config.yaml
num_hidden_layers: 21
hidden_size: 256
num_attention_heads: 4
num_key_value_heads: 4
head_dim: 64
intermediate_size: 704
vocab_size: 4453
hidden_act: "swiglu"
norm: "rmsnorm"
norm_place: "pre"
norm_eps: 1e-05
positions: "rope"
rope_theta: 10000.0
rope_fraction: 1.0
qk_norm: false
attn_scale: 0.125
bias: "none"
tie_word_embeddings: false
parallel_block: false
init: "trunc"
init_std_qkv: 0.0239
init_std_o: 0.0
init_std_up: 0.0239
init_std_down: 0.0
optimizer: "muon_variant"
learning_rate: 0.0117
beta1: 0.95
weight_decay: 0.022
lr_head: 0.00668
max_grad_norm: 1.0
warmup_steps: 200
schedule: "wsd"
decay_fraction: 0.898
decay_shape: "sqrt"
final_lr_fraction: 0.0
batch_tokens: 131072
max_seq_len: 1024
doc_mask: true
z_loss: 1e-05
train_tokens: 553800000
max_steps: 4226
dataset: "wikipedia_en"
MLP neurons of a small language model. Each row is named by its layer, matrix (gate and up: input weights) and neuron, and shows model dimensions 0-255. Each number is 128 + 24 x the weight over its row's rms, rounded and kept within 0 to 255. Numbers have three digits each. A neuron's up and down rows have the sign that makes its largest values positive.
After each neuron's rows, "fires on" lists the tokens most often at its 100 highest values on Wikipedia text that the model never trained on; "fires in" lists the words (lower case) most often at its 100 highest values on Wikipedia text that the model never trained on.

L12.gate26:136146144189139139137101135140133130136122144112128136114143120137172087152128157101128134110145112147107132112129134152142146108142091158111174092105151160145125147101154178101142105120118180127177091090143137113108178109113158139096076137147104159119116118129115174167118107139097137112132108102095109136104212146172164107133130124130127137159126116118114157091063112136120152118166094108150129139086101130118143113142109090147136101132143136120140108167125106109150147110119116128144137129096133110135122148159149098111137112127129108116134160105099106115087087121153148117142130122090142109124102111126114141113181130065140157151158086114119133158113137121067108136140118114133082109122140154123154091138113156149116087144152129134080101104141124088181151097147147
L12.up26:095123123083124094119120131101115131086124169124106093144094142111111111134106100154126130176121139147144115089165090129104088130165157126108131120156126109160133122198142092118092095108114108141117104102140083106126160143107127106118119134114181132130130158144166132121129188109109108127124085141076121112153145156090146125109125142166070167154121099148139175179119102088084100131104142142185142080144108174103118145145090126136091103124154118149134131112118155138117120098142166142093124158150133117124108118143147113129122154159082124146136120127191180138123139141103127115099141119118144095106127149123129135137135120157161138124148136104173135125116122111138134108142136136170133133134114127075092144119145094138128063152110110146119140092110135094115150127129125
fires on: " and", " to"
fires in: "and", "to"

L11.gate202:161164095118142151132098089129091128120126101144123138146162112106131114124145100133126082160126107130116091121089149124122142143105119100102104117130131124125146131088097119095111127131136168144138154110117193123136138108116130124158115140137106124114096130126139165166093099117130173127141129095132083134150095133182098164144112107127161109160128123148121163167124104097121140091142111156119142135169109127163139138138127140157088101147130203083112168162141143103128101136157120113131111171156165103121133118137162108130120181138128131062136109130136141131124139117087136129131135116142087098130091161119150151112180133081111137166120120127109120119137151119124151137142161122150121132126112145139118080123182151159131122113129086114051125186170112136155163094143148
L11.up202:119154138142127114151120092143118135097155117102093157136108126115149108115117155133129147128168139180119144106131097135151114135150119099141107117120088145116135127139173122130132138130123121168109131100167123164130143137098129119151106124184122101114129130158070168179096118117079151116158105127139145118108124092100164140133129092116105125125163110156119107124095147139112099157155132118171108102130126132141144132152159109157194103146095153097181132130088179108106150132178114171073135148102125165122126121085105132085155153169114120128140122079135108103088130133145116176118166105060137086109109146107142135134145147137141103142145147135113131121079134127123143157132162087115087109110106145129137089164144098141169105140110106086149145127142111105143137122111148
fires on: " and", "ab"
fires in: "and"

L17.gate379:131123100101159091089090103150113096099123119112150151107139083132111113113164095119109138109114123151120157141119133146108132150107129142108135142121101090111117135114124162099124108122128139114124123125118132098150140135103143115150144069105162141117063129180115150152064122139141168109124110113132139157121152095146123083064134150130141109125140105117087193126122143101117127116093144128108121164118116107078149143144158114197154090142106160107127095149115128097130131136090108084097128113100119131132134124094128105110133134142134180142125122151123154113128152113138145122106168104141149145140123134137121119190132128135062094123108114145157098096136128122107190118143108158107129090144151111159095115125050111106139165133100153127153092123104101131108113133159128
L17.up379:132113148145127168148153116093133121136096111171137112116156104085130153162142103154110103157109108116126115143123138136069139143152137095101116185143157138144159128135116165155128116133104133106132133116135154106152109158128117129130072123113144116127093148135166133118141103146151146076155126091074088128100128080142142095166143146137101133084153108082104161104130097117137122122109152159122133127130098092129168148123135167139130109154122138117067133125094148091136122131152086115127140175108130133100103122106122121120110210068157122116165089135151133119118124119092128142127175119123124163152104163104131127102121097138127144134129150143131099140118157159179150166173116118148137153096160147113142117111096157117093163165135146153090112131105113128156134149104097
fires on: " an"
fires in: "an", "animator"

L17.gate550:140139142117157122108129165165140106148142129147112107146165156133146100154136162159122146118149113096180138142137156069105161167137151181145109110135156087145130127146091107145106121125153113167106184101074098128146097156138114120155123129136122105108101101110108140136128152123126111115120112159141100185119126078084127106166137140153106177081138132093117150124099135092133100109133200111095144137136129159157147149146109146114160115112138179117112090095115113146122149072154132092120135124119113148113089106109116125131111118088146156077130098133160154139131090135164112087124133090120139152107115117134136138151127120158113111184112121167170130100079151118138181125121117126165121157138133119108130095118125132126116142111134119103140125161140140135105118163158151
L17.up550:097165139138133131142153153131138107138107097125125105125163110151162136128146141143126135134094177130121147116136151091114153143117148162115155139125141080118146107120133150172154096081088176102116126122138098102160096155114156120128149137091126129147118120110132179090105128131138139122113137083112103139093115097110115123100164164158118071129139104063111154143131119109155127087173121130122146118114114149167193116125151118104152111141121101131112142118111130127095117138112083150109139106124140118143076135143148094160117096123137130179142152089143135150053167124115143129159103078142136125127135167147147120161160105137141117119119155162144083157122155102138150127147092086152134117130138183116118112155124161148116134071101109161110160106132105126097136110162140
fires on: " an"
fires in: "an"

L10.gate264:161120134121103095107136112163153112160109155187111122104124120128125159123092110090147116140129153134123095155139132151117171134130152135101100132140129121135107115151134140120124148102108102116136148116141140099139153190163142153111173166150103141119102099135141129139081134141151062099121141122071070155136141150104134114124157160103129104105115114110117148162163126070105105114109133105080193108117143174085132109155159130118115114132134132153133158110137151123134065170080155148157120137159123116115084158157084139156099098178145155098095154155111147153154128103177107135122144127102134124124130135129130134094112138113106105101149095153114100129132140119139121119174157128093130141166149169115119148173118114128117101161098116145137122106131139132123117125091149
L10.up264:138143108126157154138109157140124141126072115138116107067076102142113141146141130115120142130136112128103138173130145091127168097140124129080129092133124142098134132136141089164110139139095160160121135118119132126096121144146120113100144100165084139112146133110182156118152152113130138082100149119106092143133086127138129108108074153119119139162169128119112121123122113140076135116142111124140144104092126162117103113098145142160160059115151152138138128118133125086151107111099096155131132082111175171139117148136136120118080131141126119079133128122176136112104102179102088130130152151093134087163129170096156126104129123153097124133175134155127100125117110111123133129122086102098171164130113082146097105149132117134086090090093180156137141139135109109123140113136151
fires on: "'s", " and", " its", " Its", " chron", " his"
fires in: "s", "its", "and", "his"

L13.gate122:143123181106116133130143151096131117140164147118123148137106136134139163141120110085115128116152126165134137131098097177134132147113173160103105180138160172115124118134161128080144114140140105173122120106147151139171121140139138148128119165169082099172080134094122157163142119141092083128123131109121150101156108132171125135111146090188114101085123128146159104145144150132150103111157128154123118112114117135149133132118088137117132115165136125145095135125130141135127126149069133123147149115095116072115117143089096107080085088129154138154126151113101119136160138140115140118179088113118148138145178100135116140164121113108163141103077141108136135167086139131115084142115174143144128149119108152129089119153088117085138113113124169157102124117104164119116160115142160
L13.up122:159084120146145142129138184174139124133108093097134111130112093048115130127139105122079124103119146131139111189088097119089156108146119154125167101143111191131161140130155146086133136135115140146130113132150131118128113130089113131135145146157113117133100156151122148126136160141090176118093148152118092108112099114093105120086109082120108124086124158115123119180136123117121118159119135135112157106130104082140118147113107150148132109122115084121092106107134169119129117127116167141147158120129134075148172141122128107121156118119123128107143142135129131172129124163127129085137152076126180166135154156115147099119127106105124169088129130153133118158139157097158094163152162168121125116118131137143155147144101151103139111105145124109065151110144124120148150090101169
fires on: " as", " a", " named", " of", " the", " to"
fires in: "as", "named", "a", "of", "the", "to"

L4.gate448:155132151140185140130129106113100180138143154126122128135117106116150117146112128138078115091169153096087145161111127141118134141141126116141159130115114107122150190092104128156149115111097142095135177126088153119132139128153109136129096103141136089143153120123121113114163146139138124079112102135127139110142130101139191148126095161138095140134111142154166128111126167159144116116162104172115132088100125148088161108112150130111146098096104074138083092138110117080134152152098118110133135123127121154148162148138149154140116092120104070083134123120111078111136098130191112068118113165123139116072149101133108083111120144137143118169160120142095128115111099140138129106135106160108106134158119124128175096131138135128115133131153147156141086127151123096116142162092136
L4.up448:181148145193111094113141111113129160118094117171102127151122126136135143114106129150102132084168129120116137181097100169143102123129131098120131126154118108098138134128110158132133087113092125129146151129088195148104123120141120118105100057116153105132117122127119108111151149111119142099144093128075116101124124155138185148137085124171106115115124131161166121114105162163133128124109122164122143106131126146149131149139138137144119100122108084115137128120099107091140155105093097160124131081126130139146150129130129116146125100124137119094114149139133083088142134123150128057113077150126158104118112130117099085119072121129104106163163144163105150132112110161114088134147118140116135115136163182136161113115109143120128134141135144115163138097122160085107161173121181
fires on: "ish", " Chinese", " Japanese", "ch", " English", " French"
fires in: "finnish", "chinese", "english", "japanese", "spanish", "french"

L4.gate246:124128109132138140118099069087128157131108146121134137141117131097104116183140126158136126104126174139154169123147163121106104103113126160136127121154121144159136093125115136096094141098133122160088165138119141135131115130124143128169102126151131095141098146104134131111103114136090125134117121104124122141144137059101136107180146107095119127100125093158102111128180136148136145147147099138094105081150135117138172146103127133077172104164161110141104127137165125189111114164075141128089131126101138131137120135131129138135124121081104123174096085116135138135174125138114092143109117114125097155149090140103121084102114131146115141127171150091128133117103099123132133096162155143146127123140154114103174169111172119097123128177102135181103187095114120164136122092111148
L4.up246:149117114165098101137143083149120171104095126138126117112121127101114112112146133112098121117132126125075151109146118100145063106144108175149112133146151116128143107111108153148094095069155133156095101106141111107138110140152128153158143124090149116121110143142136135155182168125125124109111105141088115104154123108146110109146069117115132148109148161166142160127124119125104146131177099151160115139120118126127122102107114133192121147133127109118108165112126141073126082158139123110097130130132168105136108119121135114129070137113166152147140100123080140143157100123150082108158107077138143152104128144125086117119137160137122121119124101126115106118133173122135116138170127124106097109119162108115203161090155110137179143129122091148146103115140093096111120119167072
fires on: " few", " such", " Work", " work", " played", " larg"
fires in: "few", "such", "work", "played", "largely"

L17.gate137:132129105086129147116140149126159167153148131110102140124164126094127108133121092101140115143144129151165158102143161126118164137113129153137111147142125119147137123110113128160133060113148139144071118123114139087152116137140157128117154127106139095153096128082151116084118122146104146109115137099141199123106129142153119154135132122133139096143133087159104126134117123151142151127125146128121110155099114145135134089163085152126149147118129131078117144134120122140145115133104118125126072210128126117073072134129152127097135170094169089147132154144148142111152138121103151086098136143111111119121115112111151138146143148117120132074121117168128103161099052076124149136138155153162147115127129182118121152135123108105088105152119156087114105096155140122163136059138131
L17.up137:104123142113104127143129163127160169099103135104149107155082117132122131145103135129097159087120135144095120152124126150117139165146164095096151163138156078115115142135124139133112107133134141154111192158098081127144161126135148152156109128145084138168176164135142167104144157104119096100100152120124137165123170120122092121081138116084125132135155141116131156150132130152103132139136090145100163150114108120168161133099107164129093145103117091130093136115110126105097133129105111159147119118091177092089122163099135106106087162125171153143135093161161139128064121114089133144091114125131163131139139116096129124078141111106161122079067116103114124114153108131131138113135120152105131174074108161139138141121148152107107145132131131124116126103116122149158116121126163
fires on: " the", " to", " an"
fires in: "the", "to", "an"

L15.gate152:134127158148112113115150144088115143154153092106111125093142164100176114169140127136085138113116077135070157128133147167104128171140087107128160110105105122107127126135117109142116107162101109150119150122143151122151160133132138151177136113102126170137156163135119112129146103163088158125067153130131172127106155155129123156124122098130115126115114161147084102163082124149131126129103156150107119133130122142139167143153140094106171120120136124144126140141152134119168133102153152120135114180114095127111101133101135123127095089100171123160075150138164115123161108107081119154124128113132110162125124095110106119141181138114109108122130148138136134103177114082124107137113144097095136122139148103146126089119094117118167085090144122091107090068099159112136179126103127
L15.up152:105126128067171192122145177133162141118136137158118151172117150130098135102142144111099134087137104135160102128145128093123120106148127106119135123171177098179104150122152101131134091133129098141167119149130088139123124136089155121129165136159170088158156130146124142116100123135110112145155200131136107164087143123135123093109123143104139122095107119101123151093178149137140162116157140103114153135154109106135108131111128116107071165185146111119148153097129127126160142158095129130124178119097097099112134108134154104148139125129123140124168132142110147102115175102138122125124093155140096095124092138105157110149144092103106089080106131126139137139152109114163145086105138131126167155125106133070138155104120116134108120131112124085165121094135122120126155117104102
fires on: " in", " after", " of", " for", " to"
fires in: "in", "after", "of", "for", "to"

L10.gate22:121084116108121157136138118117181143155169096126139136138114157108132112146157114119112129129128076135110154142145109132121107140108115117095111148119151142178098134111125064139149125172142121131117112144101097122150126121131160151106112172167118114143073137137105115113124196183056099120098103142131179105149099146100123124139155159164154164156147141108119121091122139158058130096135105112116121160100146156132179118133114100104158100145109141135104117085145100103123146090131125136162103145133129171150129104085094123145093161137136093137153161109107152150159083114115127118130168138158201119109124101165135164108130123109108156138128159128104154129100132129157119143132138134096169117124120122114126115122157103134124113140119126131152089108158108119150152136107137
L10.up22:147163142101114124148136143091173162157110096122092114118153160114145099095125135168154108101143134129161160144135117155149086089131100149123143129132132177147101125117134142095126133087152131165142098101132157092130158100125129141108136081136100108164070137103141152163139131129119091118138106104070148119133120148141127159165114159123115145117143179125128155096123133134115157114082114124133146160117108089122131136108145126145125144132083159111122134095143137168133132129142106102173075149126155123145131175134123131150101121122140137064117114139104120133121083140109116114129133126165174117111184119077106128135092131132120131110145127104109110155165138118143144134117130097109139149103092170106111068110123164135185100056115120150107128147119159166144109127096147
fires on: " her", " his", " their", " through", " to", " the"
fires in: "her", "his", "their", "through", "to", "the"

L15.gate185:118107144091129116120111117146126163183114122089119139096120141105179176150160151102131101130140153146080122120147142124188143108130123131080098124097168113157133121126153113114123163118089160121122149130138107150147163131138127112107112158133141154181111128097134120156104138130119167130133065171141125142099180112154119103143139145146201102112117142142116111098125131103162151133126080128075132167127109146093130149147125110111127119136100114086123089097126148137117154118162169149152164172129102141137151082118138097143109145130118168119150103144123127128132133141116133173152169124123146145114112109167144108128137138124163145120122110120171150182099159058140105123167134126110113087110147135160118121136111156134098168145079149115104149133119115140127137139097157
L15.up185:134130129179095143145167104098152124129134149143133083110130104124124140155103133147105142090129146167117118144115119155149133127151141129140117108170139112156153145148131140110146148120153117150141150117138147106112098158138124160120080138137144130177124115121144146183128137170086159095122091103114148130109110084123084147138136108121131069117140189132142138141140151166159159141118125161113119154127113097104157105105126131135122159120127090106114147153117147119151136177091131114147111121104097161108098121108068137108084085139165141126123140109106149132158189143165131144115116107093114064139149110113090177167080105095100119097142094126103158124151140119125110162142180139114136139117143119149111078145153112151103158106122111171144152177121106126104111139099140
fires on: " a", " their", " the", " her", " its", "'s"
fires in: "a", "their", "the", "her", "s", "its"

L4.gate255:142113117128104151123134113152115116132158100157123125092106118082167144133161140180102133073117093074115126119077122114117106116106108165155128153155147123085158067098103146138146119151098109126126123135155133075130121153123119128139150131140141095149087102141159144069145136110113149132116155136140140094114128097142116135118082119138146126149138153161116125150109139166133130139129088126097133159143149121128115120098142144112129128098126154139171142155188147153078127173108103162143101121101121161141128092144154133122122126111154136102160154115130132136114118156114082122118061093161134126091157133100151175141100123150117151136129118122102138141106113116155152121127126134113123103117083149111127105157141098171062152157163193157166128154139107103112147172122133
L4.up255:117094101067130095169105149103144069139143091148137128134117135100125129100140101132080137128099109109144082077142163134087119105127139109132117104118134130134154128137149114141202113161095110109154110146128123127112141153121153115142130100080160144162100140133123151124133091137166140142123108159139143102138161099148081127120112117111152136097127148117115116163132152182134156122107100129112152138125162137122110142102147123128160113137160107162150171102165122103159153153107119146113137123127138159136138075153149092158174088121137155083142153127157177118108147094143135163122115130174181121114134139124137117110143136127157150134105161103123115115127130130141144136085151199097141096100091122147154066100133145138127131129143139123120125166085134120091103100107155
fires on: " first", "0", " last", "old", "arg", "9"
fires in: "first", "last", "birmingham", "2009", "largest"

L2.gate569:188157152146154126135108132123178121164124141136133114094112169133152137143082112106105131091166077112087124157111116107168121131093106154149137098137148057136082153179146116133133099133127103149157140125125136068137145120118164099145080121104145117121140082138137052106177171110121127096114122128117140132141116134140159145130122129116092098121118124124135147177151134128092134132141149139131122090108125136101140105104118142143138107124128118118100104176142116079121125142131111104115143091135137154135154106172161107142149157115110094147156139122089040096102098105142133082099122113130128119122133147141123132119103142115140119124127122132128186142119098129138123120114128130157124141096127132144129146111150126119109157111160132114191122050121128116152123106141151
L2.up569:149140150167129125125129156102163101138119110115124090095130167114121136139134080118122163097161104116131133138120120136121135127096121137125173104147156092163083150150131138086126098096134106168151164121097111105161105120125142151158091117093195123154153116122175096086210146127110131112108105118128139129115119150116118179140148156151125105103123148155149136170182138120080119131149154103171143126113155155127146142109152126152137094123095133125076096166121108097104142129128123137087160099130117131156139117174146104125102153126133131129142128104121072095144133121107134079103089124119127115129113156123141102120143171125107137102125095169115144132137112148138102114149129139118138175090122117164134137095149096100101163125139139096173128105113132115167102133179153
fires on: " English", " French", " German", " England", " Cross", " Bronze"
fires in: "english", "french", "german", "england", "cross", "bronze"

L2.gate339:127101144094082161136158091105161197111168110162115107146131130120122116205123097107100148134140136131127168102111117150150119098137087172081100117117104125127131122097166121108124132178136130131129100094139131100120126112151159146138124140113126079161099109109106103148132161144118194094118099091139067121166119148084144128129138123145128151137120135137117155131130125142112181114151124147162130101161106075168142161122138127115132140119124102109172099142144139106137096147157130092112110126109120091104117114103165178152155154128146168126114139144122105090082102105114111116106143102121131157131167122119123115134159163095123116105143095133127101128154096144153153142137131139104162111151131092147091132145161134131097140126139139160146136154128135151088158151093160
L2.up339:173083106161153119107079113123106100125142113124118111129144155130109109176148143114113134151148073119086157087151102153116095176138067100105130102140123104126129101126170127157101138145137088122129101100105111109116137177162135115165098128124135079112105162127089100126127170124130142120115134136129142121162147155117108124111116100114158119096143148145155158140177104140132084137125109149120134087139194139132129130143098091134127164113107080130128094150179110120166162114103126080128164154155122086117123135144136149149129160124144107103093103094137162126148104116119159129130135101110093142163123136142120143146137083131137160113153131179124112132123106108113117134109104114082152140104163123110164129108156124134130078124091121138153074129132126114153157169131102
fires on: " pl", " film", " book", " novel", " tre", "ilm"
fires in: "film", "book", "novel", "plasma"

L15.gate17:139116178114115136138184135160143106174111134138124123174160148158129152147159104140135168142158094149174106137153131138167170144112159113140086136151148117165114125137136151137107144122145156118114139113123159120133122109155102105112151136152108106177115141124109181147094104169109160106147136150128126107123168136127153139125131109129136066142139127159146163117124121151186142127124163108137116153117149160116094107092161149076103110143147149145108139146095134124142088146112127109123143116139113167096075155181110146096134145133123144129126099115111151094130147116153110096133134119147134147148112141126105112144110114093156185127159120116143154169141139069132131140138090149111110113141151148100108117107147097140124150106194118099122108077135096109198158153118123
L15.up17:144148145142107121108104150116142139105133144154134118150068086182122129132149107122115087150145117123134129124119119106115168150118177125134138112185099102112108107175120137104120120078150118162091195118141122146149099115133169133156125138152129135138150098149131120142142118098100164121104124167141135144128147115123162108153126105125119123135140191126164133131122070133154076124123126168134101159117117125108141149138149094133120095121164139200129140055128110156116113116110173127129109153172111147156127130130116091100142153116180147169123150141161116129109153164126126150114141114128118133128142150090103093145143102123121127131119114133140138121079153159141169147174132100131126110146133119118118158138103072116116139132112160136065153116101134190142079134114132
fires on: " the", "ial", " reg", " a"
fires in: "the", "special", "regional", "a", "general"

L3.gate298:133112100079101100142098137130094138156095120178158148097164134151127132119124124109096111158103126119131150140103119142112153162128121118103119151150090121130125142157130172127134158156133108115107103098171128133148129138179158137129112118117100123120109094083113125121136160135154152104148114147081145131119152135112144133116077115132123166127156143133137128103135109154167082123170118119134103137101161103105101108146140122116106134155117095160142079152130151115098122106185161144182111120153106158122122141104127111133160122127108125150105167186110141130107132116144093074119100126081136093099117102137120101116168127133147104126069103149140118086120099064163103149125153063061106111111138156100151116153149142098106166138110143157109105120106124146126124128108118
L3.up298:115138116110127116119137125082097121159132118157169161107166090147128153156104115107125158090122091135142152130137095156100134172163092149133088140173109182116137124132082173103112163151094139132125155144136122121131124148186131135130128093118106089109117150113165156102133146107125157147162114118102121123113146141081128121128147128140135184118175143143151115113087149137110100120176132168149119136101145151163146127176147162139139103142089099143123099144126127158094138126126126112172139108150117120091124162104133145109132101107125124152108094127130152103094111099112110151094156117082106068149142164122141121129187144111177107108107099154112107121093118104124108131139140068130116117134104142144123140162139093109098122131121090169097114111103121161123091114157123
fires on: " her", " His", " Her", " my", "is", "ial"
fires in: "her", "his"

L5.gate249:114112131094113105129138133138130130133122136127115093125132149096126146140155126154154162158152121157133156148066112162137088097080135113103116124140137134155114105146092101175120144151141154140099128137126123116147177143123113067113146155091116105160133127123146161094139103144139202118146124161150172106092136132104156120137098100150118128140096139121102131129175122102119121154135111165106169113118134114145125123152155092157093101103117169152129153142142118126104109130093154105148149142194145101164163135144114106140140107166125122085129126117115096110109101084120125128128142107124156146111124152110089154142158116145131100137125149148147136153118137123132111142151111093103121161172119104148121166111124139170129130171172140159146083115105056132095172140067163
L5.up249:119135105083128101148133116129137140105173125175134126117144162085133119166156096167141168155126130135128148154135109148133097126151137099097115174113138113147099091149092120111089143166152114127158102131136141115141129124160133101116148134117107102156128117106116127097122112149148175150164155141124114111094167104096127125151076090168145108164124131122154094104162164117128121142120158130121158146140152175139104096188095100191097104113125135122112157124132115142101138147107134112133171129173087130150131153146129124098144076150128144117119105132131109103110096103106163125137161113096158155172144126135136136126136091170123168117131122142143096132115120157127102117141133089151080140141129094114165173116151124141179087135121138166130071116120103158122185133121141
fires on: " film", " album", " school", " station", " book"
fires in: "film", "album", "school", "book", "station", "show"

L15.gate607:125138139125149135167118148124128120138155124117150131134165128077136143145103137102126139129102099111109156115134112132138100177149075139140172106142142162125104132139123120144124149159072117121104147137107102122178203160151139099150122156118125118177113111131144113103138100136087175128093091123128123155162129149144132150111093145187140145121155142143119129082149145104161114076116125117105149126126120147089157142162098108136155091149091147129131133133139149112092135143123131119130138130067148131151137088107138113129149112083136132125113084107114096106117115098131137139121121120090168105115118118166194162133138127133099119109138157061096141118129121117111119163143153138121086105134116147156074134165141142149136127178094145137120140133121141130134142207077132
L15.up607:103153161099115161151123124118154105132120108162146104143147119126129104144088143162128055154093139090114102111128163161162089141151084127105146148126142145133177136136144122141151136152124126098094129118149139140173112118108152091156100129153139091135153113092147115138086143129099181118131156161128138150138087157132105143131154161167125135108147155091133149143100132122147132134127116103092133144143085146126127142077091134065112114141134154120163106145126102143107085091123107133127153157122170137155155150121161168172080140109130100097132103128106102097100164150119134141123139124170133088122129149129172108153118147103125140138139160128128115122149132119127140130120163162114116076120092148121110096124114144103149171140125154171065176086143129154124107144144115
fires on: " the", " a", " by", " of", "ed", " his"
fires in: "the", "a", "by", "of", "his", "an"

L6.gate632:190128102130132121112138103132116123161131139150130124089160127094120079101165163175155116152150118121133115114113126143136111136112119104131092102114095111110128107114112164116121176097150147138120139128147133114109116098129157162117119139129121146111120194125096126146096177121151152107147142115110119181170131145145135132154127128132101112115091118146158143106083116147108101092121118128097168124087110088171131156106172124129117095141119088158156157110138145144134113143121096110116131111166145191155109128132071095124116126147134168145141086129171140102126146141139082148161087144161112109133156129078123171137166112146141097143112105090090128112157079123103143143164134112130162097126133145094148132147115097120078122134124171099131162138155176142129151124108134
L6.up632:153138151105124118119122123151128120119100143150089108087156148105135133125137136151086100104146097109141150107081152136158114127120140140107130126125131117081157103100158158117160170099142187126128121135131115115155159087112117153127137115157123097142115133090128068119095152132117103118109156132161149128083134116155156160087127122148142121142141162135152128131143134143175081075137134093118141111147100130150130100146129139148139072110114080146123153135174130120117131096148115092104101102127160164134102098164117089098132131129074153102114114149135127099074115135168113169098129097166069132094158111133112108083119103163101092127158149144107122111149087147113154114112128135108139134118147098125126131097178124128111150157149168081155086136129143137144149121097109
fires on: " made", "akes", "0", "ats", "ran"
fires in: "made", "takes", "formats", "granted", "makes", "give"

L2.gate266:112118130055086114129100138177089137127139137128152123109166160167117096150120135127161079115131124130155144136147127123136158087101140134079112115113075114121091097142099181083100132129111157134081109112070133150158131129127178133131151067119123144117148131166132139159149112091144081145133119112117134119136153134107153134105129168155140172103166147138118107161112147145160139155136124098102152159127112133117129152107155137191104111117102139118123099114134109139135115108156168150140121127096120137158113141118103112169140151140106110102127123141157153114144123148162130152131176121176174099124131108122122148118163110144117106153108124127114112130177158110139099160074155099145107096140146131138098121153100157161152149149152136160124113140119095134104151099169113
L2.up266:126129133066122126140096126160063116106108155112146106121153157155127113149112140138157091104142108178165137144131114151123166102131125113113117123140110100120111116115107168091052156138092144153081097107063146160130123127113179151113162095127083131095141121171140116157115120070116090129133108119136132104144142138112130147133133154127150154116161101152117121128107141159136128137130130110117147157104112108134139120123164137166107116122129143145112126111115143125126090114170160150159103107109127128131126148120099111126167139128119126093111125145155127130116119148135138167104167126158172082148150110093132133138134144137132115169131131145120115133188126137109136173069154119188105099101136162161082111149107142176153130118129127177143114141120100155073147122165113
fires on: " her", " mon", "es", " my", "is"
fires in: "her", "monoplane", "his"

L7.gate552:124100147122151139086094113104120095097154129135128104188142107115122139176161110112148111140155050100128158131098135132107132138086134094124118123117112097086137119132104140171110094160123134117115116098121121182130123150149147136096165113147133161094148126112134156117135137135101102111136149101090094122104088144156126122174108096138121106138148090152124119134106126149121138129119135103118086168146122120145077110127111125189147139121118081061147171130099118104109131133136095127170118165100177111089102110108141112126137139113164103093122115102125092108094144085144117180103139129111137112115157146123161143148141139129103127116113105129111146137115096125135147154098122140114140114129151100134148137120167126094103158165134151142160132146202139123089141179123101
L7.up552:120165163151149120118130107149098146123114130133119134114136139141110111119115123106121086130125154161106155162162135128143101153123133127122145114113146115111137150127127127127123141200124131150151157097123134148135127109148112101144093090183165114118132169156155118151085155151130164102176104159157134126153141203118116126103177149110163135133136094099172135130151111122104174145091135173107119133128087081161120149099116119119140129147089133137143112101168117074153133103119118091098125125157109123153164129105127120132136094090133110101128122125118139132087130146129158121165131101111158129145097198192146128136096140145111122140156123109115089105112153156150105102111114123105102124141117133153106149160163132127112119167125111081063052120138132109123117147114124
fires on: " by", " of", "er", "ed", "a"
fires in: "by", "of", "opera", "founder", "constructed", "through"

L15.gate59:136126175076083137147175118117175112109122145100101107129121102104095153102104146110118095107148160148158107123095127120094154137101119132154111119133123140163138139161098129135143118101129106173079123123151162122165098149150136147120113121139086111139119078130148133137155085163128115151149125120146134194126125165164148090126129123109153115123141127109092143133168183157131143117155179124112135150130130109130135105133135166151132120103116163114112163141138152145156087142118141159119081098131158151113099092131124088145163070106144131105105123186090126093167129124106110105096148142163127112133155153097109096116108139131151137108172105133150092162126130169135122134135184145162063115134131119110123128121147098104130150138113165145109134156125095153107118126106141
L15.up59:162103139123147115122121138109109155135110126123118138132166118120074169120114088114130126099164169144159102157131124094173110134126165176146130111100117150150109119140131125124159096127118109090092124104170120095145114144110086115148154132144068137113116116101141098110124146113100105104131130157123122114147148144149148139074099122157146145134176143143116150144113152127106151114111150151112137123112117131116134143152113113084127098133111142147073171109148110117142126146124141105158115080076161148154180161146141142137108143125200152098143128131155102129118114072137111116135084156116128112118093153120099131126135100164131107103107102141134154125110141114177143129115101129096111161149112155179095142087137127144122111132089133156070122079151094143129121120152200
fires on: " the", " his"
fires in: "the", "his"